config.yaml
rope_fraction: 0.5
init_std_down: 0.0
seq_len: 512
MLP neurons of a small language model. Each row is named by its layer, matrix (down: output weights) and neuron, and shows model dimensions 160-351. Each number is 128 + 24 x the weight over its row's rms, rounded and kept within 0 to 255. Numbers have three digits each.
After each neuron's rows, "raises" lists the tokens whose logits its output raises most directly, leaving later layers aside.

L3.down147:122120090124098103134114116091119127098133133104127194106145132168140132144106106140152128114087169093106141132100101140114148139121158135102092137109102116150119152123125108112121105137126127132101143127123133115177139104130138105111174098127124174152099098123156138153119151120164195131146101149124131113116098089087112139144162124141137138129200103163079118135074143088108126146118115158162120115164147130130098145153159095137105100109126123126134107165107104061115109118100119112115161097170121085158102113149126104128126137156080143113121140149169134138129106094128108113
raises: "mp", "d", "am", "z", "l"

L7.down420:137115114117099170119176179153158173106140125139119137112118107167119155156159127080107141149123117138143140109142148118121087108129090171139155147136165127160130116070123127111150133156155158149108173107153162124134130154138137101082119133131102123086116114136116164066157104218112141127131145133125155147107148157101122115161070117150111100109122131152107169140133123143155117154110170168135142133106093094137096116136164117101105141122115138085142153148128150094115139143136119112125149152120143146130146135107111124152128150129138113148145157109121094138155103075160078114
raises: "ology", "al", "ally", "ification", "pur"

L3.down745:084159133168124138124126127121146103131143133101114108123116170148140136183145113135148116141137141142170134097099082130108166129172146155133094146113140114143164122150158141141121147113117107150126138087145135149110167159106135115101120104119094130136113135117089100137141139146149123159099147103173112113114117124158124163137143115163114084103132109146125153163146102104143108102101071144133167138112121117100121120116168105118192171091136120115123099115128145101131109096165152164121124106118104142118131123130109101114103090095107153083119111137166137112114114098154103133
raises: "ub", "uba", "res", "ec", "ens"

L7.down1772:119138165091125103126159163121120178147108097121133141099149083130163160136137091094147098142086131157122153145098172141086088157172088155122151120128144139149141097184094140138158159158095128143118145135129154146140136166100199089131120100135110114094143136129119117101080129134131111118111110188177089130117143096156110128130133124106105094155134105099126115127149116169138095127158143136148142162127132125145074120127163119154173163156123108133128149127182180129099102116148140144125119128141101127111151145088118126101133136129118119121148103159128102113124121137109091064
raises: "uta", "oi", "udi", "til", " entry"

L6.down948:144110087129149128154090115130133145138157136097121164176088148119118097125147132147136160138153166109135153110105115120149113153180100165111101076154083128151124112152102110101099149167091135144166138116111147082098137118111120125093153118144163134124151126098166092105137136134128141139121112113148139124125124154118141089105114126142162145122117102107149158168094156109104094100157144102135150184174129092146134153152163098161082142101090133143156140117137158145114120156153076118159142130187127158131123171101140089114150124108170122107146153126139110095142150142112142164
raises: "gi", "ba", "gn", "to", "us"

L7.down829:152129141151151129141125144114122137111130142130162138188143112144125113162140123143186132129133146119100127108159172130108130154128179139145100125132159114172109091078160114119080187157111152118167142106098119111149115168117107099152146152133129095093112150171158098118128117108155113106137124142109146096144149122140108103133146132126112142114150115151133113162115176117109132151148097120135142114112119113101095107116107109112118138149125194144074142162124158129148151174095115119116081114146144149156162141100139106168157106129125136115148154116104122119155101134106112179
raises: "m", "ms", "y", "ship", "me"

L6.down840:162144106103166135154123101144137133136154123131109107106059154123137118138119129095144145137105124166146121144138137129144181144145111107188130126148160154116094158163110157147119137131084102093136117173179107120112128129153132123153113112127109145116129085145104079099156114136144129186175128113133150094118152119125082121149120122116109100111111109101149194126103148162119159127113129092137117126172145090129119144107151098081149131111135153153155131121116139091127130110146129139164119114117094159134095147109131136123101129145131120158121110093144122103153161118115153152
raises: "ises", "ised", "ise", "ical", "ized"

L7.down1416:101137116122151164182132155138099107144095083091091110130139110126105122109076096130127131102149156092122127130107124093130116125110149141144099123148110091128127129118155104147110125131132152103138177143133154086130147131133124161115134096146139152126137134144151124164107133137177152123113166120124102128146130145148132135155140098133130127093158128136113138167097153184136156176133126130102113121136155151142120120201100163166052112114071123096201137160149143097143164128114114127117091143146140159164119087147105127126107107131143106108136118118143159145132103101128131185
raises: "sl", "ca", "ck", "ft", "gu"

L6.down901:125099111123118144141126149119153110117104136138101150112110128136102111150142141103097163128127094139155146125137124115089126123156111144121085129145115147134109113157130121148135116172075131140187149106111071136080113140133162103134156121112184121146159139133128092136122161134145119089126142135130120111159087066121133135160091143084110105142124138126132179091125106184112144140126127119155138124203172158093132125130142120101148096112120105098127100091139140122110147144174157138134127143150154102157110129128115076097093097175141076104133154128106141089136132146118122117
raises: "uel", "uls", "gn", "ctor", " on"